From a checkpoint of a small transformer trained on Wikipedia: vocabulary 17440, biases.
MLP neurons of a small language model. Each row is named by its layer, matrix (up: input weights) and neuron, and shows model dimensions 160-287. Each number is 200 + 40 x the weight over its row's rms, rounded and kept within 0 to 999.
After each neuron's rows, "fires in" lists the words (lower case) most often at its 100 highest values on Wikipedia text that the model never trained on; "fires on" lists the tokens most often at its 100 highest values on Wikipedia text that the model never trained on. A number after a token or word is its count.

L3.up1353,148,261,162,108,212,213,179,231,204,198,174,144,255,221,250,210,257,230,223,189,246,182,88,166,225,265,263,167,246,200,153,213,248,267,213,175,157,189,190,140,186,264,212,228,155,173,271,197,172,195,265,263,195,239,225,231,182,231,207,207,189,250,172,165,152,225,130,247,182,236,253,253,237,146,136,136,207,157,236,159,178,75,225,169,178,276,215,170,215,176,202,141,176,220,240,188,200,211,146,175,168,187,231,214,188,287,207,174,199,207,177,238,202,164,156,234,240,198,199,172,220,163,187,147,171,188,165,246
fires in: "to" 39, "career" 8, "into" 6, "office" 5, "age" 4, "down" 4
fires on: " to" 40, " career" 6, " into" 6, " office" 5, " age" 4, " down" 4

L4.up322,241,218,277,160,248,209,185,284,193,192,184,204,286,201,180,198,175,252,193,182,157,121,215,214,222,227,107,228,146,200,188,149,200,134,197,261,177,187,159,198,260,227,216,217,253,249,109,236,189,171,187,266,158,129,168,217,250,213,146,230,247,214,267,186,189,161,181,183,214,180,205,171,240,195,254,225,193,172,202,173,226,107,218,152,248,173,174,202,297,202,149,181,178,201,143,210,177,148,193,180,145,229,253,171,222,269,209,252,226,189,199,302,156,229,173,91,238,180,218,173,175,227,213,121,173,229,189,201
fires in: "0" 57, "russian" 6, "hold" 4
fires on: "0" 57, " Russian" 6, " hold" 5

L3.up1605,241,205,222,222,263,187,240,198,163,231,171,240,226,158,228,204,197,195,182,206,175,215,210,248,203,213,190,191,179,280,218,170,243,138,246,248,193,259,126,197,232,206,232,182,225,196,177,232,202,252,179,170,122,245,168,134,267,250,159,148,143,213,223,177,189,267,149,267,213,324,177,204,210,161,233,206,209,123,264,261,178,188,194,219,260,176,204,213,230,280,228,160,211,226,153,170,226,193,127,145,148,210,193,207,186,166,122,164,196,299,181,225,217,207,175,242,303,222,191,226,202,190,214,162,190,195,233,161
fires in: "0" 54, "level" 4
fires on: "0" 63, " Min" 5, " level" 4

L15.up507,161,186,234,196,216,236,251,253,219,215,193,172,250,244,133,187,204,124,270,197,138,193,194,233,227,173,304,168,174,178,181,246,132,261,108,128,225,149,176,141,173,178,236,206,186,182,277,194,188,201,178,160,257,213,241,143,275,203,241,192,174,280,179,146,250,223,213,185,137,222,185,132,215,170,244,237,221,206,127,201,215,255,207,204,191,211,246,238,247,221,172,285,282,195,193,226,215,155,179,180,281,202,167,235,144,300,180,145,179,179,158,160,203,166,199,171,249,254,210,188,192,231,171,210,228,156,172,161
fires in: "for" 36, "after" 9, "to" 6, "during" 5, "in" 4
fires on: " for" 30, " after" 8, " Y" 7, " during" 5, " in" 4

L3.up1401,200,135,214,216,205,213,220,138,207,210,189,187,232,169,240,190,172,111,231,169,208,182,191,196,176,219,203,201,222,198,220,179,265,102,182,240,178,211,210,170,182,241,193,262,226,197,158,135,195,242,215,140,163,257,226,179,140,154,148,199,141,226,164,246,161,196,182,131,234,92,177,192,205,206,155,265,204,123,195,154,201,247,184,253,208,220,170,153,186,198,195,229,130,206,237,198,177,167,221,257,244,248,158,183,253,213,225,196,155,238,227,177,161,203,181,152,139,265,214,116,214,182,135,212,213,163,255,224
fires in: "division" 26, "1" 18, "county" 8, "16" 5
fires on: "1" 48, " Division" 27, " County" 8

L3.up1291,228,167,227,232,226,184,250,168,186,122,230,204,167,154,205,232,212,246,267,174,203,168,254,181,167,210,228,190,178,263,228,239,143,177,245,209,191,145,182,219,124,214,200,175,227,183,161,267,139,245,213,253,167,194,183,255,118,224,213,197,211,137,259,261,201,226,214,171,198,188,192,162,215,166,151,257,147,234,154,229,202,167,183,179,212,225,228,231,263,199,208,218,177,192,189,206,194,233,239,218,231,208,240,163,176,193,180,204,217,193,214,230,165,355,162,164,225,211,133,181,119,225,284,226,215,233,274,205
fires in: "to" 70, "description" 5
fires on: " to" 70, " Description" 5

L3.up1329,267,276,113,198,278,197,157,173,238,207,223,206,164,177,210,185,136,169,152,166,166,161,174,223,205,113,214,149,256,229,148,253,230,158,207,242,196,150,191,203,193,208,193,195,245,210,142,161,195,236,235,212,95,118,204,178,246,167,140,187,211,263,243,214,166,225,230,222,236,200,243,205,142,184,253,239,220,186,204,230,186,216,237,204,153,224,206,95,180,181,225,168,211,266,250,222,258,180,218,168,214,173,174,274,156,211,228,171,239,193,228,208,182,231,254,199,215,326,267,259,244,268,172,176,160,240,276,223
fires in: "0" 99
fires on: "0" 100

L15.up874,169,199,249,240,150,217,176,146,244,158,193,211,189,261,190,204,270,205,202,169,203,188,199,172,233,114,212,203,209,235,184,178,272,232,250,175,227,175,214,204,169,194,192,178,232,155,236,223,207,167,174,236,204,172,194,238,168,214,187,164,185,170,191,217,186,210,232,212,188,152,129,222,224,133,227,217,222,190,143,75,189,176,210,261,234,168,213,127,272,205,201,190,173,200,223,201,239,232,196,312,162,270,272,197,216,281,215,231,198,219,147,201,208,224,220,264,224,288,147,261,237,173,223,167,227,184,142,289
fires in: "a" 89
fires on: " a" 94

L3.up1369,254,178,264,214,236,222,153,206,232,218,153,170,227,150,166,162,170,261,181,209,187,210,148,194,195,281,207,196,196,156,221,157,246,164,204,180,239,193,184,200,260,140,285,213,185,234,188,246,191,279,208,228,148,256,236,181,231,148,201,213,153,166,202,224,162,210,222,196,155,140,220,144,166,228,208,195,195,176,236,260,220,205,219,212,234,190,213,150,159,216,236,163,138,168,171,226,222,203,195,218,191,221,208,212,238,160,218,152,165,190,195,170,139,261,214,116,212,163,12,212,199,210,240,155,253,170,196,244
fires in: "of" 44, "despite" 11, "followed" 10, "in" 9, "from" 7, "following" 5
fires on: " of" 44, " followed" 10, " in" 9, " from" 7, " Despite" 6, " following" 5

L15.up829,154,140,269,175,222,123,128,149,241,146,177,242,205,231,156,255,180,185,210,189,206,204,274,217,222,185,270,212,240,185,145,186,154,222,259,120,210,173,254,211,175,163,156,184,197,215,154,175,217,195,169,199,253,202,170,257,192,172,220,167,191,163,219,225,260,150,168,218,232,211,216,165,214,215,261,163,274,263,244,213,154,223,248,184,163,200,209,278,143,140,233,267,144,144,265,210,91,216,177,159,214,193,215,206,222,208,174,249,180,214,274,184,222,301,159,177,130,172,155,206,204,232,229,310,120,204,185,280
fires in: "as" 24, "became" 12, "of" 11, "to" 6
fires on: " as" 23, " became" 12, " of" 11, " to" 6

L3.up973,269,237,190,222,181,191,225,175,189,176,170,242,265,225,200,190,193,166,177,145,190,151,191,217,200,169,214,239,211,236,181,214,181,215,186,160,266,262,174,247,270,230,249,253,182,147,289,167,175,204,170,165,194,230,166,135,195,220,157,216,142,153,220,259,189,107,174,249,219,202,218,145,205,202,203,179,166,160,273,215,205,204,179,190,268,244,287,198,255,164,143,207,145,219,215,200,144,175,142,193,206,254,221,197,232,213,193,167,162,220,171,245,166,285,211,211,242,238,220,121,234,226,274,215,254,147,173,248
fires in: "with" 16, "for" 14, "of" 12, "from" 5, "up" 4, "than" 4
fires on: "1" 19, " with" 16, " for" 14, " of" 12, " from" 5, "2" 5

L3.up1638,276,212,221,157,256,175,147,221,161,245,170,181,153,256,179,240,140,176,133,193,153,199,184,257,172,187,233,135,182,163,209,231,166,209,192,231,169,224,143,165,204,186,205,239,176,221,205,206,184,84,212,220,182,190,209,165,243,171,176,175,147,198,139,232,189,193,169,198,271,204,244,224,175,210,204,262,187,234,198,185,173,178,191,249,187,228,268,210,225,219,215,147,199,172,110,216,186,123,249,136,274,189,226,231,268,195,259,218,239,186,204,186,227,198,233,217,160,213,213,196,222,234,261,175,263,240,216,219
fires in: "000" 57, "500" 10, "100" 5, "300" 4
fires on: "0" 96

L4.up578,170,234,258,113,191,151,233,197,206,254,215,218,223,243,166,236,247,233,228,207,232,234,182,147,223,156,218,196,133,146,150,185,211,122,290,201,261,168,215,222,168,233,197,228,238,156,208,176,105,170,198,253,158,175,254,108,208,269,214,217,228,199,232,180,187,235,143,223,207,213,261,132,198,232,245,209,236,238,205,189,215,155,241,183,271,206,154,202,306,208,247,236,243,209,175,185,200,206,190,223,188,220,233,241,209,164,230,152,202,192,198,163,259,223,198,180,235,252,216,199,174,202,161,282,183,270,235,236
fires in: "of" 58, "codex" 5, "land" 4
fires on: " of" 59, " cod" 5, " land" 4

L3.up1176,187,253,182,251,201,174,171,238,149,267,166,218,200,169,184,174,255,137,204,161,196,251,124,145,222,216,191,177,198,156,232,196,173,202,157,184,202,161,222,199,210,146,264,111,110,148,256,254,189,234,181,155,161,187,255,165,205,178,275,207,195,176,191,252,190,262,187,181,230,191,132,216,193,158,159,199,219,158,219,196,178,200,182,207,208,181,209,145,282,218,225,182,218,166,152,250,173,165,225,177,216,195,168,180,290,177,185,218,158,220,223,126,161,233,219,216,261,192,125,191,264,159,176,181,158,142,203,137
fires in: "for" 34, "in" 14, "of" 13, "2024" 6, "see" 5, "about" 4
fires on: " for" 35, " in" 14, " of" 13, "See" 5

L3.up792,259,238,229,231,295,175,217,215,234,212,186,205,175,168,270,202,186,214,202,165,141,194,221,205,177,227,248,203,167,195,208,194,221,151,179,167,175,173,214,166,239,251,157,259,173,178,206,249,142,255,249,292,137,150,169,258,206,200,144,162,227,208,303,168,253,239,189,221,227,232,206,193,116,194,238,189,206,213,209,213,154,228,183,238,150,169,182,224,216,201,236,141,259,235,238,191,265,167,170,255,210,188,116,240,260,185,180,190,131,276,184,220,208,246,166,171,220,193,226,236,216,217,166,155,175,267,287,217
fires in: "0" 98
fires on: "0" 100

L4.up1751,207,180,133,171,188,151,188,177,216,190,221,184,243,210,213,216,270,189,201,263,202,195,245,231,124,180,132,173,217,175,191,194,174,184,214,143,204,189,251,270,149,223,199,208,153,227,225,279,139,195,185,196,247,195,208,165,149,301,163,177,269,209,223,213,220,296,233,149,188,116,203,202,241,238,137,197,291,175,215,203,175,222,252,192,254,200,238,189,168,219,173,183,182,164,200,107,288,200,286,186,214,253,195,168,241,187,221,174,149,195,242,214,163,202,172,156,174,171,242,175,243,251,185,201,267,259,163,167
fires in: "2024" 19, "2020" 18, "2021" 18, "2025" 17, "2022" 12, "2023" 12
fires on: "2" 100

L15.up1468,194,220,168,204,148,272,248,227,262,181,180,238,211,217,241,142,191,162,254,192,254,174,233,220,189,279,257,158,174,207,179,201,166,184,213,158,254,205,167,124,214,175,252,269,141,192,220,202,90,250,171,251,196,146,175,225,176,235,233,146,159,169,209,237,238,140,162,240,190,191,207,198,236,178,259,216,178,223,170,163,147,184,215,171,120,152,162,199,191,202,184,134,201,243,209,170,187,176,225,196,222,187,178,151,172,186,187,247,140,233,283,205,109,298,151,226,262,179,263,174,230,198,176,224,169,179,176,234
fires in: "and" 21, "to" 17, "or" 11, "known" 5, "been" 4, "have" 4
fires on: " and" 21, " to" 17, " or" 11, " known" 5, " been" 4, " have" 4

L3.up875,186,248,205,179,213,169,128,265,225,139,199,154,197,288,224,182,148,229,255,178,144,264,196,210,195,181,192,133,145,227,238,202,220,243,242,159,233,218,208,152,156,187,233,202,214,155,159,279,156,196,203,148,192,181,173,246,196,230,232,230,268,168,198,228,216,202,273,190,161,238,252,174,223,274,218,146,242,153,272,232,179,162,215,200,187,205,205,144,201,170,161,193,208,185,158,126,198,125,241,209,152,223,279,182,214,200,248,158,173,185,231,194,200,171,189,225,200,232,184,187,250,194,264,150,191,227,126,199
fires in: "2022" 13, "2024" 13, "2020" 12, "2023" 10, "late" 10, "2021" 9
fires on: "2" 69, "9" 10, " late" 8, " how" 6

L15.up358,146,172,282,167,185,175,277,168,234,209,141,141,184,205,210,258,211,229,186,200,214,184,181,273,163,169,261,183,178,210,253,205,201,210,210,227,218,196,162,211,274,236,183,220,206,183,254,294,188,194,138,157,185,275,192,243,297,159,204,274,287,204,143,271,233,166,177,164,189,163,162,218,285,162,278,221,178,190,133,210,156,156,181,213,163,214,203,196,187,213,198,175,222,145,233,147,253,181,170,244,290,161,249,138,212,138,162,220,148,203,210,214,224,223,219,147,229,208,168,170,281,228,175,132,210,176,192,229
fires in: "that" 23, "to" 21, "which" 11, "they" 6
fires on: " that" 23, " to" 21, " which" 11, " They" 5

L4.up946,241,188,150,189,89,225,235,210,158,184,187,201,214,243,207,240,286,239,188,148,184,191,203,180,148,197,237,252,196,196,178,153,132,199,148,201,204,268,191,157,263,175,202,192,194,169,122,183,216,216,198,190,157,180,243,165,203,207,166,313,279,218,199,214,211,127,239,176,149,235,186,245,265,169,230,186,217,200,194,185,190,95,225,200,249,248,188,182,255,204,188,199,292,257,236,195,195,131,149,259,211,190,195,171,144,175,217,267,236,252,140,231,253,190,200,218,214,205,329,144,196,256,221,258,118,195,142,184
fires in: "role" 15, "season" 13, "period" 11, "time" 7, "years" 6, "range" 5
fires on: " season" 16, " role" 15, " period" 13, " time" 7, " years" 6, " range" 5

L3.up759,241,257,260,161,198,182,225,197,201,226,201,205,201,161,166,230,269,196,258,148,138,213,138,138,204,161,234,161,169,190,166,202,177,171,183,189,259,199,200,237,241,211,255,274,221,173,190,203,186,195,251,231,162,193,208,161,139,232,224,229,196,153,213,269,244,251,201,183,211,163,186,199,102,212,271,147,213,197,180,249,151,185,237,246,216,179,160,169,314,247,179,220,253,157,127,262,267,223,142,203,155,254,233,192,209,136,230,212,132,203,260,163,315,228,248,213,202,218,103,194,172,233,200,184,164,152,119,254
fires in: "to" 23, "of" 23, "978" 7, "composed" 4
fires on: " to" 23, " of" 23, "7" 8, "1" 6, " composed" 4

L3.up1461,140,177,146,235,228,150,201,206,150,213,225,204,190,171,152,294,207,209,162,262,172,141,177,167,176,228,176,259,208,169,192,200,178,244,226,193,289,157,204,180,172,192,221,190,192,215,216,209,230,257,236,223,134,193,178,238,160,154,170,182,186,196,302,176,245,214,156,154,188,235,248,186,161,162,274,210,144,206,210,188,157,194,210,309,182,237,244,205,243,193,149,158,145,191,311,179,176,203,177,239,227,229,203,231,248,256,227,187,252,188,274,215,136,190,227,201,210,190,287,185,176,161,199,203,161,173,177,208
fires in: "of" 20, "goals" 13, "number" 10, "goal" 9
fires on: " of" 20, " goals" 13, " number" 10, " goal" 9

L3.up873,186,169,266,237,182,232,226,169,272,146,143,275,205,258,169,185,204,247,134,198,171,235,190,165,236,211,251,215,174,224,264,184,156,215,174,213,226,172,160,277,126,155,241,127,168,216,171,226,215,201,223,205,266,228,206,220,202,167,224,158,193,161,206,186,228,218,288,149,204,168,203,186,157,281,217,189,187,231,169,256,222,166,275,191,245,223,234,286,244,276,225,202,246,164,202,218,173,123,224,95,185,249,142,172,254,220,236,177,216,247,276,142,198,305,253,219,251,210,104,154,217,189,202,188,287,232,159,159
fires in: "to" 29, "would" 24, "did" 15, "could" 6, "doesn" 4
fires on: " to" 29, " would" 24, " did" 14, " could" 6

L3.up63,164,125,291,101,175,194,170,284,248,176,236,222,203,172,178,143,251,183,209,174,161,264,220,228,255,226,213,260,187,255,240,271,158,142,222,179,168,162,193,224,276,203,130,186,206,125,202,200,236,121,199,207,207,169,232,170,216,188,181,253,209,217,280,171,248,241,197,179,117,260,197,170,269,174,157,140,222,219,256,200,233,135,183,178,243,248,201,224,214,185,266,194,290,213,161,230,195,194,239,200,154,198,146,237,220,214,147,175,254,161,177,123,184,223,182,165,179,191,200,187,167,182,165,265,161,250,227,202
fires in: "of" 51
fires on: " of" 51, " ar" 8, " Er" 6, "Ar" 5, " Ar" 4, " Al" 4

L3.up1778,266,225,169,174,279,237,232,221,220,147,214,190,247,194,167,184,245,190,201,269,238,199,142,168,141,171,196,188,219,162,175,115,168,285,173,186,214,229,185,225,296,195,258,130,168,185,188,181,189,234,200,246,195,248,215,170,203,229,193,211,268,138,145,268,119,185,200,216,269,147,170,208,193,234,204,191,241,166,202,208,240,213,213,191,169,192,199,142,276,218,197,186,205,174,122,162,229,194,230,255,166,245,223,194,201,107,145,200,167,208,205,299,177,247,113,238,208,170,188,154,267,145,250,173,266,187,165,252
fires in: "for" 23, "with" 15, "of" 11, "in" 9, "to" 7
fires on: " for" 23, " with" 15, " of" 11, " emb" 10, " in" 9, " to" 7

L3.up1389,211,192,137,197,183,155,171,235,255,216,229,176,223,224,270,234,216,218,202,141,258,201,207,246,178,211,183,157,239,174,195,254,245,126,203,204,219,197,141,190,178,175,252,203,228,178,231,195,247,220,155,230,182,125,106,262,169,197,155,245,234,241,265,218,333,202,155,218,181,169,164,150,178,200,258,155,140,215,213,133,227,174,200,243,173,241,164,205,183,272,215,128,249,206,256,233,165,191,173,148,269,156,190,148,161,190,119,196,190,182,229,207,167,211,225,202,222,145,215,287,148,208,207,195,258,224,245,219
fires in: "0" 25, "north" 16, "below" 9, "south" 8, "above" 6, "st" 4
fires on: "0" 29, " north" 10, " below" 9, " above" 6, " North" 6, "T" 6

L3.up1310,210,232,217,172,212,157,237,218,228,237,177,200,161,227,281,195,158,145,277,214,196,161,198,146,160,232,213,140,249,193,244,192,237,164,258,155,191,254,146,220,171,267,238,290,241,217,91,276,197,246,192,164,189,179,139,152,213,162,225,167,220,221,201,168,218,142,147,231,134,218,166,238,184,163,235,297,189,259,193,210,147,223,179,231,212,187,189,208,257,184,206,160,203,225,261,235,238,229,174,196,263,245,258,201,180,121,202,207,96,220,191,276,170,238,138,214,252,187,130,259,117,167,218,206,164,209,198,224
fires in: "to" 58, "oclc" 5, "al" 5, "sc" 4
fires on: " to" 58, " AL" 6, " OC" 5, " TN" 4, " SC" 4

L3.up901,205,164,143,198,169,201,165,144,189,164,85,250,228,232,225,246,205,190,236,221,178,176,164,266,119,190,112,162,127,191,212,206,219,178,285,238,151,192,198,183,201,149,234,263,188,137,187,154,227,169,202,196,207,175,191,201,203,153,226,222,207,175,152,233,198,221,279,210,260,266,241,182,124,195,224,272,232,175,191,190,176,225,137,224,218,268,217,212,197,169,218,305,214,170,173,236,140,136,216,254,214,217,205,183,214,178,175,152,243,188,176,206,210,237,277,177,202,174,369,200,188,291,297,160,244,259,197,314
fires in: "000" 29, "00" 10, "100" 7, "10" 5, "01" 5
fires on: "0" 81, "1" 8

L4.up296,250,163,229,140,237,197,275,122,202,226,184,224,150,165,172,250,246,208,123,195,203,101,224,119,310,174,234,179,143,135,218,200,209,173,221,223,277,246,278,131,235,211,279,172,189,244,196,160,134,165,138,222,89,277,209,184,200,234,231,266,222,207,180,227,144,187,185,159,248,195,215,273,142,282,302,237,230,222,192,233,169,225,250,219,151,272,181,171,261,169,214,150,163,231,264,226,202,183,219,186,258,175,229,213,200,188,179,171,179,230,183,278,164,188,206,214,220,189,277,208,193,156,257,164,231,168,188,198
fires in: "of" 30, "to" 15, "spring" 6, "previous" 5, "following" 5, "18" 5
fires on: " of" 30, " to" 15, "8" 14, " previous" 5, " following" 5

L3.up1599,202,179,194,237,217,196,183,198,199,180,177,168,231,263,183,203,179,255,108,200,175,157,185,150,182,217,263,255,124,202,214,235,207,192,223,132,207,215,137,250,244,196,203,84,278,177,280,85,233,148,184,136,182,237,181,235,256,257,233,209,178,157,249,212,198,168,235,182,174,199,242,209,270,242,213,198,213,258,183,222,136,174,164,277,193,185,180,190,305,228,249,191,233,197,287,217,183,228,135,222,161,168,193,196,107,181,218,188,242,124,205,223,157,247,249,214,187,232,252,185,192,219,204,121,213,225,177,171
fires in: "father" 14, "born" 14, "children" 12, "daughter" 9, "age" 9, "mother" 8
fires on: " father" 14, " born" 13, " children" 10, " mother" 9, " daughter" 9, " age" 9

L3.up191,243,202,243,217,203,200,167,204,229,196,218,208,153,160,137,172,188,265,205,228,251,160,222,219,222,255,243,164,168,229,201,229,138,176,265,250,224,231,238,200,223,280,275,230,216,246,152,235,215,184,199,225,222,190,253,140,247,218,222,225,204,147,226,301,204,231,196,205,221,209,219,193,220,225,163,191,203,273,193,231,178,199,203,183,236,161,170,173,274,189,211,199,218,222,208,213,226,151,193,241,150,260,248,219,275,143,296,206,184,204,257,104,226,251,192,169,284,144,135,207,224,225,234,150,214,215,152,154
fires in: "to" 73, "of" 12
fires on: " to" 73, " of" 12

L3.up10,167,208,178,233,253,234,118,149,239,291,124,156,238,205,211,198,274,151,189,174,141,133,152,167,229,160,273,192,262,192,130,268,148,189,202,182,214,195,157,172,215,180,163,123,180,161,110,133,166,164,281,218,205,194,214,233,208,224,214,244,176,189,250,172,184,184,261,179,168,188,185,261,217,190,232,183,210,204,249,204,267,206,163,225,227,217,241,202,177,230,228,149,240,296,218,117,295,191,178,175,208,194,195,115,152,174,155,263,242,199,236,116,218,122,186,107,225,214,276,222,213,175,170,202,163,226,146,215
fires in: "father" 21, "children" 14, "family" 14, "son" 13, "back" 5, "brother" 4
fires on: " father" 21, " children" 14, " son" 13, " family" 13, " back" 8

L3.up1606,207,249,178,194,184,193,176,146,176,253,199,230,124,180,210,250,206,224,143,211,166,227,234,174,146,180,231,176,265,158,140,242,191,201,250,223,184,239,175,136,233,227,206,310,196,142,201,185,228,242,286,234,223,210,105,219,255,130,200,177,163,181,179,255,197,249,236,224,178,184,196,198,144,209,137,267,213,194,216,203,270,156,171,311,136,264,165,152,196,174,161,199,254,182,180,236,202,180,182,233,185,179,175,160,175,158,206,121,194,195,195,234,198,222,174,198,196,195,282,248,260,208,229,241,233,236,217,301
fires in: "000" 39, "of" 10, "500" 8, "100" 6, "300" 6, "400" 5
fires on: "0" 85, " of" 10

L3.up879,267,241,190,220,162,180,226,213,237,222,191,215,258,157,179,199,160,191,183,156,159,226,299,263,158,162,183,187,238,127,206,170,181,186,173,161,226,178,179,224,208,256,209,175,203,168,230,219,214,237,246,319,199,151,173,161,270,211,158,97,182,254,268,261,232,218,161,215,296,149,258,221,166,158,172,271,224,161,275,216,172,239,206,308,151,236,203,189,139,187,175,203,266,179,190,157,170,188,202,180,196,209,209,181,249,165,197,166,254,226,234,253,137,219,252,189,197,226,200,186,202,224,241,198,231,304,271,220
fires in: "0" 94
fires on: "0" 100

L3.up680,171,195,186,173,214,174,150,228,225,141,205,169,161,253,214,148,276,195,241,235,178,202,232,212,153,197,203,176,247,137,180,235,197,206,173,189,170,265,235,173,151,176,257,236,175,203,167,215,126,187,201,132,206,216,154,172,189,254,186,286,264,247,311,249,278,146,161,216,134,176,236,208,237,230,127,200,185,132,260,168,198,177,287,177,257,172,204,218,216,182,197,140,168,195,210,180,262,176,166,186,167,213,231,181,181,227,266,239,160,221,182,235,182,224,203,197,181,176,159,222,248,200,222,147,209,218,147,201
fires in: "said" 14, "according" 12, "2025" 10, "2024" 8, "2022" 7, "2023" 7
fires on: "2" 46, " said" 14, " According" 10, "See" 4

L3.up771,209,168,207,140,217,196,257,218,222,165,187,260,176,281,208,188,214,180,182,135,138,234,287,194,163,170,203,170,192,244,214,180,248,145,167,196,171,215,199,220,208,182,206,164,201,192,166,146,222,218,161,235,115,178,142,250,212,216,218,212,217,225,281,132,230,222,130,260,300,179,139,135,168,226,183,151,273,190,159,195,167,208,140,179,224,235,195,179,249,213,117,235,245,209,214,173,146,168,195,196,237,209,162,190,222,193,171,192,169,263,224,232,296,277,195,287,194,219,210,227,171,262,195,287,191,112,180,117
fires in: "0" 70, "summer" 4
fires on: "0" 80, " summer" 4

L3.up192,263,235,150,208,242,198,213,175,216,225,202,185,154,174,241,275,180,165,162,232,165,109,178,194,199,150,241,195,261,198,148,180,137,181,194,161,287,212,177,151,151,208,199,266,212,144,247,189,164,235,201,185,171,167,199,151,254,235,244,195,213,214,264,236,148,246,184,218,221,247,193,225,173,259,189,205,236,171,181,209,202,188,119,278,119,202,140,166,180,241,258,165,251,152,267,275,165,215,184,229,291,201,145,232,245,209,144,149,174,197,165,303,243,176,154,210,191,280,180,180,194,198,172,201,171,238,185,212
fires in: "of" 44, "four" 9, "two" 8, "three" 7, "eight" 4
fires on: " of" 44, " eight" 6, " four" 5, " three" 4, " Four" 4, " two" 4

L3.up818,297,203,187,220,231,172,237,225,188,168,249,267,155,187,251,248,193,260,155,244,188,226,190,282,190,182,163,179,219,216,200,229,285,252,194,213,224,258,188,180,154,232,148,202,254,238,244,251,222,229,199,205,169,163,174,194,186,292,160,155,226,185,240,204,165,184,155,157,169,166,202,226,190,233,252,212,240,153,178,161,169,243,162,274,124,260,166,225,251,155,175,135,205,235,228,285,250,207,188,138,94,196,203,181,182,180,156,209,244,193,231,252,84,187,251,205,204,161,270,240,152,259,161,239,239,256,221,172
fires in: "0" 70
fires on: "0" 74, " Abb" 5, " adv" 4, " rel" 4

L3.up1487,200,230,235,206,270,293,228,190,216,172,168,187,231,275,261,239,187,173,171,100,154,242,202,237,243,137,305,156,196,234,241,185,230,224,160,173,237,275,135,180,121,151,232,165,163,119,251,220,164,204,175,170,145,224,182,259,219,213,224,156,161,150,172,195,167,165,209,259,275,132,213,163,195,153,232,131,211,168,316,233,173,207,212,216,234,234,209,219,160,218,151,212,167,144,207,202,183,252,181,222,246,213,143,225,232,238,140,214,199,176,174,198,164,205,246,205,167,252,240,188,165,226,197,167,186,163,185,175
fires in: "war" 19, "marine" 16, "military" 10, "infantry" 9, "warid" 6, "born" 5
fires on: " War" 28, " Marine" 16, " military" 8, " Infantry" 8, " war" 7

L3.up639,357,229,131,253,202,178,209,140,228,148,228,215,163,240,206,271,230,207,192,195,186,179,211,248,177,228,149,201,183,186,296,180,214,195,191,206,228,164,95,149,191,183,116,179,270,189,151,238,140,281,136,193,187,180,200,257,209,210,184,228,203,209,224,199,148,187,175,211,234,164,170,168,233,209,192,230,210,217,197,206,168,255,191,229,209,159,161,120,243,170,199,199,226,154,172,244,103,192,214,172,296,246,179,231,291,183,226,178,214,220,262,230,118,185,207,292,200,212,204,213,160,213,188,201,182,260,177,236
fires in: "0" 82, "mr" 6, "missile" 4
fires on: "0" 83, " Miss" 8, " Mr" 6

L3.up619,189,228,162,98,189,171,206,202,274,116,213,257,254,245,253,283,232,127,192,185,200,167,180,271,229,234,239,132,239,168,188,216,223,194,187,215,220,235,120,203,283,280,237,185,183,194,206,222,134,236,223,220,167,242,151,233,172,179,240,252,235,213,279,162,226,155,223,218,210,233,197,243,213,232,277,238,216,184,218,248,239,185,238,195,144,200,207,84,219,199,255,190,200,197,238,213,164,204,196,177,242,136,202,162,191,190,167,227,161,229,118,235,211,171,167,196,241,226,219,193,245,192,171,185,150,140,189,276
fires in: "to" 58, "of" 22
fires on: " to" 59, " of" 22, " dev" 6, " never" 4